Weights of a small GPT-style language model, trained from scratch on English Wikipedia.
Size: 6 heads of 32 (1 for keys and values), 5.74M parameters.
Architecture: RMSNorm before each block, no biases in attention or MLP, untied embeddings, attention and MLP in parallel.
Training: a variant of Adam for these matrices, 9656 steps.
MLP neurons of a small language model. Each row is named by its layer, matrix (up: input weights) and neuron, and shows model dimensions 64-191. Each number is 500 + 50 x the weight over its row's rms, rounded and kept within 0 to 999. Numbers have three digits each.
After each neuron's rows, "fires after" lists the tokens most often just before its 100 highest values on Wikipedia text that the model never trained on. A number after a token or word is its count.

L4.up635:532562558461548511525484493557601561457526476431655525525506510454491524524433571452575580440518483519478502444539502449466511518469447523559556492498507496528438510561426547505446594456656484430615504596636504465516567444449480523497509486508555506482529494429467508538441464560558484531532546408543427452509471516462587440502482408428492577515450453379507528468495528502473568551538
fires after: "s" 35, "S" 7, "'" 6, "son" 5, " S" 4, "men" 4

L10.up406:523485448502559501580469483543504514414442486591523501603612484542531398421505481519423495595542531485515531515496538559529451493495434526488459626592505476504512456539504590576524534531480491482490537462567507480464548489535471576482537471539467491567579483517492514462475537558539509454498549523526535646546466427455424461485595488493461543523514495517514479512474612514517469532568
fires after: " In" 18, " C" 11, "In" 10, " Ma" 7, " in" 6

L10.up472:551567437424461524553496470527490517487451451518545432568549497526482470659488559510383556545539515490451535564527424523460478554551573465464476595529528411495438404453498513451478456488510487437507504441542442526431477472604467532484549464534492408498493436549509515544474570531562522459485543451520474480527629528460418506467421478561558542495505509420577554525525575456400427530505
fires after: " " 26, " M" 12, " A" 9, " U" 6, " B" 5, " C" 5

L9.up614:458486496548534557569462496526596419484624501468588490560517509605498554474504520411509537478535460560475544533551546484529499608565516510517523507521439427539494487503434440518534550402582524467525548493520465473460562485545404490493485565545512447453557458465502538482438533494558507422562584366528520559450543511568523567548461368533474533515523469481482550550571584417374473488530
fires after: " K" 17, " D" 17, "d" 10, " B" 9, " V" 9, "g" 8

L10.up669:567506504422457564496583548547564534458520558456469507570471448537566450526441594537512457443552463459480583518560468496484487503556443552566580549517499524460511421587544504496490510490571450496444443482505410556414476489552452507510418458521451484594508371430482511531448524512487551585537553439418425510515461536431402471503478482508511483566584494451433511580564512492463447493509
fires after: " " 24, " in" 11, " re" 10, " Pri" 8, " In" 5

L9.up732:558579554493476551511532489507509528494558500506531569564491538457449575433515530525459479605557507515526546524487509572526515538563464562539461607549519414431578489473496531439567653484440467491532530494438539498462463572501540605430492452532450567532413487426554555449522546554594540429528486501471433542573498438468472590561488536449545630541540519522586485455573557501591505438501
fires after: "In" 21, " In" 15, "," 13, " November" 7

L10.up264:566437489407501473548424578504551358511490542559420505481438471437633456544575600511599503567512514484452476494469489551474527656517548544497488552552582393490516516487495504494536505555517432472515672452478527492566566496483489420441534519508534447512494461475454502471558528492458567450540507407498527504492491429537441494539446474434490506455453483479523454485499480456578474626550
fires after: "s" 23, " st" 12, " St" 5, "ed" 5, " S" 4, "ve" 4

L7.up470:487488494481419609469387577552518462376506481572450536529499468526501523443517459520613551563452525480457524535633450509438464534548551479645541522501492521528508484491567513523512589443529468535545547557476592506424507504562439548484395596451395459498382474497471520481519553544580477486451507465471557545491445585545463556513442493487480511425499563585500566525563549463550446515488
fires after: "s" 20, " g" 10, " gr" 8, "f" 6, " f" 5, "le" 5

L5.up724:512535494481521486515549521546464478463487437526490476481469575477507510540508583552572497441562515543567447577564528584431536547530399566546532489500547468444545424534497451470522492536492499461538575453552555383519472489560471545558475482465488502496565413473485502462554491646467484475550516492457466537399471421478412458540498473521481484522474544510510505469596489513599518582598
fires after: "o" 15, " So" 14, "er" 12, " pro" 9, " Pro" 8, "s" 7

L10.up430:553499409515521550559428527556471521516504541490442529430536630444498607476446514540486501642511476488475461498485566503577464527557420597472498414482465502402542479541483551436436508484595463456571565495559465515536577546519514433491498440471490526593527490486514564451498545482474567553511465422482470447493485501433440486459487497543554594509540423556499573477428487473570504556605
fires after: " |" 19, " do" 12, " p" 12, " ch" 10, ";" 7

L9.up373:501544404483520413539648435548512456421465437505526470508543510529458561510466485501527516520555509499397475534437471523450454565475468521477495556522512430423426463356472585438542531531461538548522537521489561501410567503479430520535467476488498509527510418453532544486419519530452578527469484505467583351594353504558408464517467523511456535528521454516503516540548512573419483521565
fires after: " " 22, " F" 17, " in" 9, " Pri" 5, "s" 5, " h" 4

L5.up698:495606508546507552494456502549527481553540531618481486518506556481577534431497540621457441474552515508395614573441536529537428565502495501543471528505536393483496457523516425545537528455453440536605477469624544510475553537555424439474475555501486527403503552493608447454516448425495608633556578543476531440493449586479412486428471398459586548499491469530478455516503501461500485498560
fires after: "\n" 71, "," 5

L5.up466:531531462504540490566572552471554502479434417476553534580462537421574501552449524553581477583505590501497543473568526507495538550515470545438533489455497484450516460520528485496538537483527436480575538406498413474561492562502468390463414474501537542508493396444583487441646419501508505493528454494382480435552455507513395539457480426475563519447547525416495495491531577480570459515530
fires after: "\n" 36, "s" 22, "==" 12, "===" 5, "ke" 4

L5.up463:569509490459497480487496526481532455506519410505523509575520511427485476513466470563555564534537585475512542485545628415507506525414515526495519556425483433547487547499496477488580503501470486514559564550583504457541500523493458426433488413485564423471515407455560394475481507523617536531617535382426539541502452396569546439517427408438454513514463419454502460470511469459486387560539
fires after: "s" 29, " S" 24, " Y" 8, " H" 5, " Ta" 4

L5.up48:472507491462486476509528537486490403524460489468474574514458538453584469569524534490553493568566507503434445467500496512518532537446494538403467408462454472507472467503515501501575545432540452504535572524517472483482507462554521434493510507432487499528478466489459500436637413502604539515500504548407488461396557413541507452421379386441570458472427470392521557484706522445459544572481
fires after: "ro" 18, " Ra" 12, "lo" 9, "er" 7, "sh" 6, "ur" 4

L4.up122:554501479380515585561408401526502457545524407490387519578476496508538443479513456571568499575579468549522503448453566578436481485444557503538459521449433516465436451563473523560530498510531427462585498511528561526455452558556453574419482547549517434509462466540587474451506539469561575538570563525499536544496483552519523555525470502494466503598430549593488481464469518454515547483555
fires after: " w" 17, " B" 17, " his" 9, " Ho" 7, "B" 6

L4.up109:528521518401490544416342570526508487493502487516544592527500416350492510504545577510519564454516502501529529433546451480455466599510574531484480529567496417479480525472464579509469618468537487538553562487496493411426476517477475434461479486590563478567482455473552486514395490520428496568552499464531334523578474574511460488407476473502537504517488437446530458487485507438501503474533
fires after: " W" 19, "hi" 10, "W" 8, " Jo" 7, " La" 7, "d" 6

L7.up751:532476498541524479583476446498502369426498526560521491586438588561540605595452432529496499589591445561495553405507542537443514467514478496520518638440563435470515449458459581454465583487489472490492543547522548505401533500475469497520515386553508459571475448473521518535544514477525510553449497506474468516453504449396491443391510511509589523474512391526476508510579522519432502617459
fires after: " " 25, " de" 16, " the" 10, " W" 7, " F" 6

L2.up502:488550516467496473503588554513582521538493485531544485482540469538567514414486581574460552487541537500564523530426549579495513511566540609482497575510444427540521404613452495439548528491504521558536459442480490514554500510505467547539525464462555460550543495468438502496515380593545471519496514512465446584497448545516425416458515501390566448447462500512566607561554497552599529462558
fires after: " 19" 22, " 18" 9, "′" 8, " under" 8, "-" 7

L7.up264:482418514531452520416560500520502457537507616533520456552404518530529525492523552499538562522605496454532566477509469504438442527518516529493483480603467466521509495624431556537451490380513479520511513504504458568493504524563514409504500421492493446513456463526547559572520410565535469533500510466390468400574467519555462461482534491473470570506551557497621569528556501529486502459537
fires after: " w" 26, " " 23, " d" 9, "ra" 7, " b" 5

L9.up589:533544524430619553488448544559548570537575580479490473554482522489532487547483469535419503516470518514439494449465456482523512572527597518496463503475509504476488495542424495516513488496519456448514494488512474544469539536507439442475468482567514416545487424417515516548573546622491542467413612512517438502532504431531444485449440473595564484549450436400522496560430485488504420569558
fires after: " C" 23, " c" 9, "C" 8, "-" 8, " " 7, " We" 6

L4.up239:557518476399474534487454574523562572446542512561572536505493444393502523548440603536578452547538504563497541405540463555527546591485486586492499458518454437493495499545465426574414470452490581528552540451610435511551521512481445514443505394513561453543586442485511481488555496452538444567450459479397455515457458442555578522461463507532540584546405493439523541494569571512525595499511
fires after: "hi" 10, " F" 9, "ch" 9, " f" 8, " Le" 7, "ed" 7

L4.up441:572514446440484401488500536555582465538533532544523471570407563463567601443529551583483505508606514494424494470442529560501451514494537479623496525467532466425499410350505522425484524558485427531424514483449534476543514468521434567469516463464555606523430493521482471499520600499487418495471526481524463463532468513395433478559471546494540477510496400516587569458516538472590503466486
fires after: " the" 22, " a" 13, "ly" 8, " se" 6, " fa" 5

L5.up115:540608475573465665484506517488563528491480509471478534530481487407564539570460549548481536547542434514561497450454442527503437530526372483477536526512525438510523509538545541490534577459543484540587517523554544479444596509493393535511477541489527423499468461409458442500524452538487583593511512501496526451471488490474526354439429444465549547524388510454525471462594532578513470560583
fires after: "s" 21, " S" 18, "S" 11, "ly" 9, " be" 4

L9.up287:533488476533521496554482551534442471493423442518454495526523467498478595455428534503518467552519534507473532539441597561575512491518626560515397533486410515498483472427514577501558531474526500551453491499534430454449594565577370392499455496362480410460437436497456530517594403470567572532481490489437499412513566427502524517406393473479517426516440521431455474508554520466463553493520
fires after: "ro" 34, "er" 11, "lo" 9, "ri" 6, " 9" 6, "re" 5

L4.up104:484508369505501477576465489539517543522572466580509482559403456428501497442450508610622550485582501509503539429537547543483573529485424578486537521522509420352487545481439540471479531433479468470500606470501558557501477536583474510441510410609571609628524480524553508557507504573503526605545489429471431477535445488524502474463440459492489528488458478506532450469541541480455518497515
fires after: " f" 18, "hi" 10, " La" 10, " on" 9, " Ra" 9

L5.up574:516563506539519562494516535525625430404590499512457572577489569421460588525511466493442480547515563538490534490426461476510441511546541451539508437530431460396629520476456490427562477512578453415475481485512441527545499544506489561426409457445524559461478526563452538546532496551426501540486493524468433531517497509446456447473521553513476510504539483411559431510494593396511514472506
fires after: "A" 21, " the" 12, "-" 11, " a" 10, "s" 6, "|" 5

L7.up324:609487522457447503464493456503467444533481428466496525485491578508602439472479434472500494604587523553449510454534544508498459596476464485487471506481514502570490438488499516543416492384487491536506513458634514468424527551466487567454413492438488530509440420430577475457574457503533481517525493553473496549466491438433479543441554455460491531535494492487383512511493497473536452544418
fires after: "e" 24, "ne" 16, "pe" 7, " E" 7, " de" 5, " West" 5

L4.up263:477558494479498567546508516498562440415635429435563609511474486512531445432521498514556667409580512543528534440555571472484568544502494539504450478549508496550541507449507526508495574381559462483498569476522467428494472501464470517504524492551486497540564449554544588510484482440522449599593563441503477461512423524548515441484452453514481627576462446406580420366530528405495500490530
fires after: " La" 20, " W" 16, " U" 11, "s" 5, " To" 5, " F" 4

L10.up656:509543510506608556502601392586456539403522437559520529535577516533476488524512472481440466532515446406535549448465534599514433531542457576532525490566428543526559490601420536450546535434504537475467508523439460491458510459461473465470441409478519543522547405415493530459494523505450513418486423492520403541379505520459425564448588434466560485479460452516594512594557523553470545512461
fires after: "|" 25, " 19" 11, "," 11, "20" 10, " the" 9, "-" 6

L9.up330:501498582537506618640512574549588503532533384413542471606503480475532469502463477420502514499547584536471546547469548532607491546589503446458478455551523448506430495503536502493394527442483429598532543471590533428401471536479520440463387437437476452493578485476457487505473476435491509644434481509484516525508471411494426447512509450484488452447584433533414445507512469496522418504598
fires after: " D" 14, " B" 13, " Be" 10, " And" 9, " d" 8, " b" 5

L7.up516:523585439553477525574465514500528499409497443420475551511475544505544580522504520520497467539510455525557574452451564482528460464572537507467501546485465408487458549512417467507535592518544456584512517525494493456549553478615440416586454460597631399442615522571558453502572544519489525483531528506509486494537550458481526563561473505476514505476576507535555513514477480553451408625471
fires after: " the" 41, " " 7, "p" 5, " The" 5, " P" 5

L10.up519:513518491460539466517545501562461457445437635572501490450545561556472492535448518533496404518560443481499486576488426556584477491482459489534500562508444433458565509508455510469565600484448573513486500454515482481479543517532360475439400457557472482466512444430546545486524514560525580542559653412423505515463504474502486481486487477496534504411593567510520517599568553468571495556435
fires after: " in" 45, " re" 31, " In" 10, " Re" 6

L7.up739:539567523406539449472449464554458470610518488495570491629495536473519405507495437535423479535497488480478535510530534556533531466651477488513409555461500451487526489540391489491513516471531497544440485505594583499569548510561500429404456513493536434519522363545500439449444541471558491462536580447488567457488482488445516428530489524494556516468400467480526505485658550556575451499471
fires after: " " 21, "c" 10, " Ch" 7, "w" 6, "com" 6

L10.up125:483528414514527519510484611500579412482483593499523433464480512460486562481460553547404481576545522475490550528508544569548472536481506600541406510553534513467515434460487512568493569503539628495509512481389411512540484573462555506495527423449460499477459450415578508497493499474553529472518541544531493517470508481402553483564491521528532575434510515458524497546576521492545572528472
fires after: "In" 28, " In" 20, " in" 6, " June" 4, " February" 4

L4.up286:530480497464581557505468589534537447416524512517488479548526527422492430495457518552555643529557520543457594525551483532520516513519464455529491539488512431495461542458505507465474555482583421476512547568561577434448425511562532456566408516495505479495506420444460558573470494555507595565531543367531499446546416543481423480507433504507460501508437448535477607519438541423534452505556
fires after: "s" 21, " f" 18, " F" 15, " so" 10, " S" 6

L9.up392:457415530482506539496461535527547558434531434568426478545533396520620519474532459521484575492567571468471546509456503485455468552491474405520549518506562466518439462636362529511531567470528424524491467450499559500496594551482446512456357439509567481556482482504441404395499462471528589589570498507441620563522374542477467478537513420526517545555502547454463470506480536482611504538554
fires after: "s" 22, "f" 9, "e" 9, " South" 5, " up" 4, " So" 4

L7.up52:507505457477478492446498459510532505534535582460376517489428493543540467421499535589442563518499493447436539504519557525494527520469441525487393529478458498368551544521435507556536569481531429522538520488489413451448501527530516499570466413503526484507507450600571469563424530625452504437516551434510447425542484566509455496504401530522497529428470529439563641515475481396516435454420
fires after: " " 45, "gra" 13, "fe" 9, "li" 5, "ra" 4

L4.up403:556526499405502576553537447503455505491505407482519464571376548513598517397476457566538532460587501439549560478386533533485396447641461512588441626486454436430566507506454504505489427471512540481489531496483482520505496545503515504458510515569600547519462524469535538435512529542577564466488535501517484557435500501473497470513433434423526504545415444592483470457527558469541491571482
fires after: " the" 39, " a" 14, " 19" 8, " an" 6, " new" 5

L4.up19:507506433518543591474454492532474460513486476466484480605414557413622596472494514518479587575577472529519566462422500497475450468677567581442513525458526422482480486516575612500481501510439561464501507429476494449521447511494448554558524471559592486493569480451471549490464441479453547449412496455560496499544403468533490499478423463495568514506473527533481447444513627514582501522522
fires after: " the" 50, " The" 7, " an" 5, "ge" 4, " Mar" 4

L7.up530:586509501404517510530525500554447425503429511447458437627499516521442535534470498476555497519468506539566471482439504540392448538507420451521416484503488492515432431532432517510457570473445413550568404516548486502460442602535429609500466517532545540527460494462498401501521541470556507522486656464501526525496487544478478438495523513508467485353533491471471528539521547507571455458590
fires after: " p" 34, " P" 18, " in" 11, " con" 5, "P" 4

L4.up164:534509439457600571464516523570508418560496432473571509541438594492446534452481546479464478520493577553468492555454494458626490583564471514537467505490541484463544469546510477579490568465474453511531489533558465449385537494539485521547478547502505472482599443525442474547508460542593592524529521471495445476555529376525557526500453441501435523496530469524470507416464493531459439459574
fires after: " P" 17, " N" 15, " p" 10, "N" 8

L4.up232:476542569536456490423469479515546484457532390452488518563541530504492459428521514491484611482499514470520553466431545475496413518532548624499513462480458342561562473515552574530617485498516509535469484379518467511547491507537437523469509474551522550557538456507485498487508440612464630499533519478451522561516483492472558506497461459476474528475439478424414603487562532501512557469565
fires after: " 19" 39, "–19" 15, "–20" 13, "19" 6, "20" 5, "-" 5

L2.up671:528504519414490501614468597501455464461514495447533541492512394524510549415456562571489475479504556456501500536541563569480501545599479593555442503531523414513447372567424480558534518425508462605554530432489476474481491584493418513543468440516549532596580517419488484523527410555580570466571575527514435498443405541459529420521545488440503480475537464554571516486523435479573507523482
fires after: "-" 19, " 19" 18, "'" 13, "–20" 7, "20" 7

L9.up641:636517448472549549596518459541525445488519524500493521552517524438508508481487544570519508527552501584530623544542545590534407611552502580605467578535548495417457529587460505445482501496527541500554476522565460439503512528434516446518472445539504467468532492495530476440501589520580518412601504511562587475610499572413474491500512504576463534503462579488521510611558416469508467601568
fires after: "ad" 18, " con" 14, " w" 12, " trans" 7, " at" 7

L9.up764:560502472477477530590543486585496506433520539451544554543472473426474470386421504413503472511575436545391554481494470494511487545474516532495515587544498477539560609499382543425521498403427377641566442433548462522462490556487505510458522507506507416414587483532566506523469458599548563485468536445541448483520533512505480517461486479600476435568537475407536469571529530469426480480463
fires after: " Ba" 28, "il" 15, " D" 12, " B" 8, "ba" 6, " part" 4

L4.up274:548476491411578540439489474544540467503584472488456534550477539444537489440496475506477641560601486450593495461456486503515441514546598487502521548471468402510585484419522491467424537524531488560489614506480437426541449467478540566451573559555507484523453533423472534544544495474465507476600583519500464530578472605569470507490344464413485481480484512513540524476455521481534464541506
fires after: " a" 19, " Ma" 14, " A" 10, " ma" 8, " the" 6

L10.up61:621526460432549517467460454532499441482525557412524608519492507456494530568481427429532524528466445539495542606454458495518507522528461499492523613504508446512438404541414428505521579485530371484461582438598481497494504537589566468594518494559494514507485478548465508512596486480626519524488504426513468519424561570504485505425378506444525487477535412566480482529527538521491465521601
fires after: " " 40, " Ma" 16, " P" 5, " d" 5

L4.up152:580535392425511557463475455557437332437490494516478534530500622422535576552448429556519498523457405564533496564434519515453399601522497510525464486396443440414570447483552537458477489539466553510520503525600543490471447527569541559468426452498545510481492461561568391459533495541562494471494485484464465570466465554498586544495430499552521522444551472561460653525521556516583512544449
fires after: "te" 39, "ne" 15, " high" 10, "gg" 9, "e" 5

L4.up685:528601572506528583546477488525517390528482434490489480453427571505463476547487488485518458417542612550552579526527636543538514585482522443519416459427514465513599527540555575505490482384460467489518473543545472588532513504515497519523409517527504391514580515452490524559534430558555581515485496532530520525498429545528494481443549473467504477519495480485458534553511468491545498557558
fires after: " Ro" 19, " d" 18, " D" 15, "." 12, ":" 8, "D" 8

L10.up81:450562504508612593540493472549570518510460485497409508528550480518490491474303536494500498530506478377519582474542512529558474555559474581563477469501456475501553503385554516475514560493495530547483490539504439503499476469490438482534541502515466451482517422461546465468477553525512484487492493549453518409468396457504463634500562506480621506558417489500509531475513547446579548478537
fires after: " 19" 43, "-" 9, "ho" 9, " pro" 6, "ro" 5, " Pro" 4

L5.up27:505509468455513538569443459532429476533460524596521524467486501529560482492469533501555490605558524484489468464484481593307485527497577502575475541478442531489467560509499514569448584520495457507564503444506510568525529538543413398496438420534541476512433458453539480466548530525539558505439513574460484459586390477487352566526495376500468519465521542528510402578531532545469460488524
fires after: "\n" 62, "," 14, "." 7, " a" 4

L7.up118:544502522476547520481517466543471530513496528511517470553462483408598449480486441634561555589547473510541481453444445535468537438602556545530588484512539442503511451408512502548514489504596488427503487467497405504507513530529579401522500555552495478538476469419523542457539535591480526481493498558432534572578401556489508499529538502473569564566501530548598449419485473426622514640566
fires after: " in" 13, " se" 11, " the" 10, " a" 8, "f" 7, "e" 7

L7.up571:543523497568483537404488543548604523416421432544482522539489530496556491462465578468494455509596468434425482512490498477539479489495497492474503554508597492464489517559545571527546540619560489501519463537491389534458517472575444442515510494479537491582539462464444546513604494634516582526510667506449527475503485441489465550441441423463446547459502559417471631507529550527476406486512
fires after: "al" 13, "-" 11, "y" 9, "le" 7, " In" 6, " G" 6

L4.up179:514524481491579503450567519546427435416491528563536558421434536370518462453508490518576542547573471589546500436487512589564492540511487477496420567502538492499488530505488524489549526567418515503562595472509546479536442592632552543621487455503623538491555490579434526470536412561466437493437534485489530504494458498558465550579463411586496496516506476559510461568492542489618489427564
fires after: " to" 19, "op" 9, "fin" 9, "us" 7, " met" 7, "s" 6

L4.up64:467460489480519576563466558521467498516517464552511475464465520509530477568497635435520528485518513500432506412596539539526464540569452448593437514438540431500542437542462513488504628388462453544534514480594457600490470529556553477555467463483511393447502550460482455456515448488591487488445493463456491526539589505467453577504480481483515528516540465554500545525511592472491463500496
fires after: "D" 19, " D" 14, " di" 12, " Di" 11, " W" 7

L4.up336:488478541443515575482449482572487494489513463521493512474587528463605588463485510636554516572468549600502507486426534545525512530563481539561396449474400554500465539464479501534593514420497473497538496429553499593530510556550462529457518476391492484418477472544469508465479439540466496508428481506462515465470526444517521561451477550415525536465455523499452631513452479543486481483523
fires after: "re" 22, "e" 16, "ri" 8, " well" 6, " se" 5, "te" 5

L7.up188:429534464500518500494463545518435496459482551624614597527482415500512461455442569557585546483485555584468564523532538524544457558557497549534501440496556456506375538609489527422434477522498483455541628492531527402471524499501431461455458435536515494585475386495529412425537430450506567452507537497507504560495391550580546482536528431477576445588423536579457460511555567509435497467504
fires after: "s" 20, " f" 14, "hi" 10, "f" 6, ":" 5

L4.up566:505472467556524465557389472566488505493476465579575490410540499520524517495502567471518516514519511496467533496525523554517473574413428451543491505456477475356520554501497499524520550501459557478515439521560553570551533492552457476502394448501528571580475495514540428527560491568566610488478568464388437554661400539535455439509475574435443514460519459537487533495595547478531519459560
fires after: " f" 17, " F" 16, " So" 7, "re" 5, " on" 5, "ea" 5

L10.up110:459528499475507491587370514478529468572509467521386472512434446490576531511515496628502472558480426552491452500446478578429475546550526552415564679517474425407443499538442507429454544493544515530537548454483480506568488527502493366503516506636636495517515465531501482433539406526489456521436467508419475493469477464443387482431432503431525578520470482575490508446549410462523462540492
fires after: " " 25, " the" 15, "ver" 5, "ed" 5, "s" 4

L2.up597:563484466496509544524515543574529520517621507603442476464475582471535554513438535519489525519575396516461567520432428633484504517564406547533502575482465466472463449461451380524544526568617561497579536546513427534487509516438467500594454474463507476561484466485447450530428494595506454420450528503384525473537461449509371507482527472464437526466491458536538516485498452492493526528464
fires after: " " 43, " (" 7, " the" 5

L5.up434:531514506477450510551447491477507427532443587433516536559462480504484476498399506567563570542452468582537467464461575544407441600460451496452464567426546428509489612534491492498508517396602439566595501483479490538426615558524456576610548480557524499611498417512583532562576439492522598617490497473553482519521430512491469501482440439432514553513453462497514495511476506529467477478570
fires after: " S" 29, " W" 14, "W" 8, "S" 5, " Ra" 4

L10.up676:523558468400570534562528568543457388460584539550558500503452489498493469560474554538568472442528617494532567473488517466479434492528474511522528545538517419508500471495424539471553523575462476532507655437560465504496469647462393491451412499520473433509545530422506483519509461521396560467485525467496508452452456505550522567508472468480537470481446493490472519588571542427445491556497
fires after: " F" 24, " f" 15, " " 15, " And" 10, "f" 8, " D" 5

L9.up213:516508455533506636520463611508465381473517520610608530537469539480497517473474579461477531530564578487532456497487652521534532551491473454451436573480483470522434596502579483611466542542447467481572518551492404526463536526585452556608505496569477534531565476466481431578545458527556474439554454410491512536472534538452496524463424412523446519486490509413456521498503496495473432536550
fires after: " G" 27, "G" 19, "B" 13, "S" 4, "D" 4

L7.up146:489567493434558517529445596538499450473602378666528480456554508496491584514456580481512531474440453506474443452511616491473462482552539469510514527579506431437481523574466463546550508518464405528504481515535393553423599452466473572529512541474513501541499549503544435494607442471526436479482592395476483522471565385456532448506503421523400521433516466418481596559585503581459399485521
fires after: " G" 25, "y" 14, "t" 7, "s" 7, "l" 6

L7.up202:394515456536448542515414492491464478541529528465554597488506477576491455526443558585464530502562468502530563541475552537462483624506524443567442503462470546459558604505505524590523521409518507476550448354549397580491489457571460498538514492543578513550442525547490506492528486535471495450495493539589443558456466495490501601566540509471490554605425518521543471502535620458595491556460
fires after: " in" 35, " In" 9, "\n" 6, "," 4, "In" 4, "rom" 4

L9.up105:517491488454503446442484529554465410506562562480524463470478473512550465565578573562522520512600480520490535458518545604505550494534573466481466550543535557468558505524431431419475619580521456582557500443566450502537487553518516496521486483541600413463475515547477489500493458515543620445462537413550578439507582515456531576554564465474442566504497494538527465563477520466646433501582
fires after: " " 52, " to" 8, " can" 7

L4.up489:563474602513547518516501489540479457460528538617509519457492586552479532572466508598532597518527482471393541502438451591502482502486448562517525478523437437485427486626461485465481512486525520489543581497487471579553519459597565408515462439484479450503521419505478552482468461588596414430508511479404529383506463554521530476508527513429416500524486526408469513525549504480569492511531
fires after: " F" 19, " f" 17, " b" 10, "f" 9, " " 9

L10.up399:471532536467420553443554529563541458527619446521448536521526639523490397469452492511518519448503527555474522519506500503424429527529592529518466595586561477486459533494482687458542530451543459557479556508482505547395472554543554537479422485551533465442473472435566515493524502593550516534424536463527523481466518491549543510505561410509444539532501402518539451525442460410506456545497
fires after: " B" 20, " C" 9, "re" 7, " M" 7, " W" 5, " D" 5

L9.up127:479447507546476473594442541478503499506501340495520541543460463477590489507490551580522463486465505452489509465484554543502503490444477489534445521431551524520644495545500486463462553508592503481549485452538395447509426494452434484457475478497597540513458466431475431594557424491617513483493596426492466611501457404513512520500500464453522502489517502478505635533531522494585498502545
fires after: "\n" 34, "c" 6, " state" 6, "s" 6, "k" 5

L4.up2:444537472452581521537515530540585453505510553580539512479490474514521404507447562612405470519602563466426485433493503547458460521562497469493375491533526478425521532460488413592513512442496431572566489537561526550498536525551477419465517491558541500496649560449527501525513453531541588500475562350513368489554358569481495524548498464415491579438502458528513514524534458474453475466512
fires after: "\n" 23, "." 16, "," 15, " (" 5, ")" 5

L10.up137:595488376426503441589521579557469451492484489525496430414479573535445535590494615524553527645476539529440491487494565533424491543522560505498416504440532460542434465557584583525489500515474444515549509509588429548460588484481480431522502472467613508514528485550512467499514528560521448488567577538518508492411511551434490507466448461541450511479506444409537479452446564511490506507578
fires after: " P" 31, " con" 16, " p" 10, "p" 8, " C" 8, " Con" 5

L4.up112:552433452541481580554536521570516441529556540425440482582456535529524592560415440547448508663527427382469550462472545539538543496497486492500527612475419429483548507500421452420505512440567455571439448415494449578551441521533463474450459474500592547454493446554463461546514490513486483447488474493472512589503529495442492573477465443517549484553579483494613452470469507488508486555549
fires after: " the" 31, " a" 11, " The" 5, "ation" 4

L10.up642:562563415445534492574539505540454497527545486457486531520559596530498477491440544420470623478475485513508492546443443490504452561555496583585532577532541423441415432446421433572613549533530486493479489551511493485419536565569554477558575437488486581545456473530484549574578480564566471475506478432501504535531449434416522512458431497533512507486587487460515475434518517581447402521556
fires after: " p" 19, " P" 10, " Ma" 9, " C" 9, "d" 9

L4.up99:600513444420457517556568520536533470473501492443540489525363526448516549489499454448429587491509512495501456484448490508518502508641536518420495467459399511533525420427463562519525474512439492453481524418521453445525433516426444583501463501524552467525477359429477481449513500488576509493473494486452516525479508360415398546535561507460536449470504553492634492472483433420563487546470
fires after: " the" 48, "or" 11, " I" 10, " an" 8, " An" 5, " The" 4

L5.up290:511519429524499503522437479561493517585569444435429478473510580567578578552498533473503546508576530501551505442502549482543511457578553547466434473577487514446541513556499547507518554526539460603484541490508421551431495510610542509441518505510567499557508447558550514509550483537573536442528536484489577549481481508577476538419496512516356569511450609456621475591483609482551411449555
fires after: "==" 33, " ==" 26, "===" 11, " " 8, "\\" 4

L9.up194:497468445549665438538525489539576415475536487511561466492484414551530518538461560534501485493523581523407522493529444419518496474508443447488454538540492501476510387539412523522509508435590429542520520528520528477311509605488545597503551530369470472509461490473458458509499499487477557465492492425447542391490477518456445477474462464449458487505489405582544470551516474556529436487498
fires after: " " 58, "s" 4

L7.up302:461478499429560490504476505474547500518546531483544499535445438579532475461526491531481566401555564432484387451551458474487527457570540535504407491496527510458430547413533573506545484513427467447519601431497428580484469541458432566483367410547539525529485402518530451590490469556445481498466546527564479488496511472463497473485460458549474512476487465544485573571512514524410575549579
fires after: " " 35, "mar" 12, "or" 6, "va" 6, " an" 6

L4.up449:566534506464561545555479486525476436451545566482497480602488523484575538488455489502516544533532487423443609474472528572585415523454461593514504636539515418409551487460560532543520524398505461600529500514467433464478473570612505459497426443524545548424474491484565454491515477475532545499522545540491558461395421464494456513572507332529492597456536462540544408503513476492481494497524
fires after: "," 40, "." 21, " this" 5

L10.up714:501474504583531479517501468521528491596487419543512573622396485523451467478487484527475495564512467435553461557478556488508538520591549548476467479477323480519641508393471543529524496510406520460508480546483483547561559464549557596431479524548536542509457539552517421536563583477484524552444497541441617528560582504553582479419485559477455466530561451459480561547450551458503632524441
fires after: " the" 31, " Ro" 14, "ro" 11, " of" 5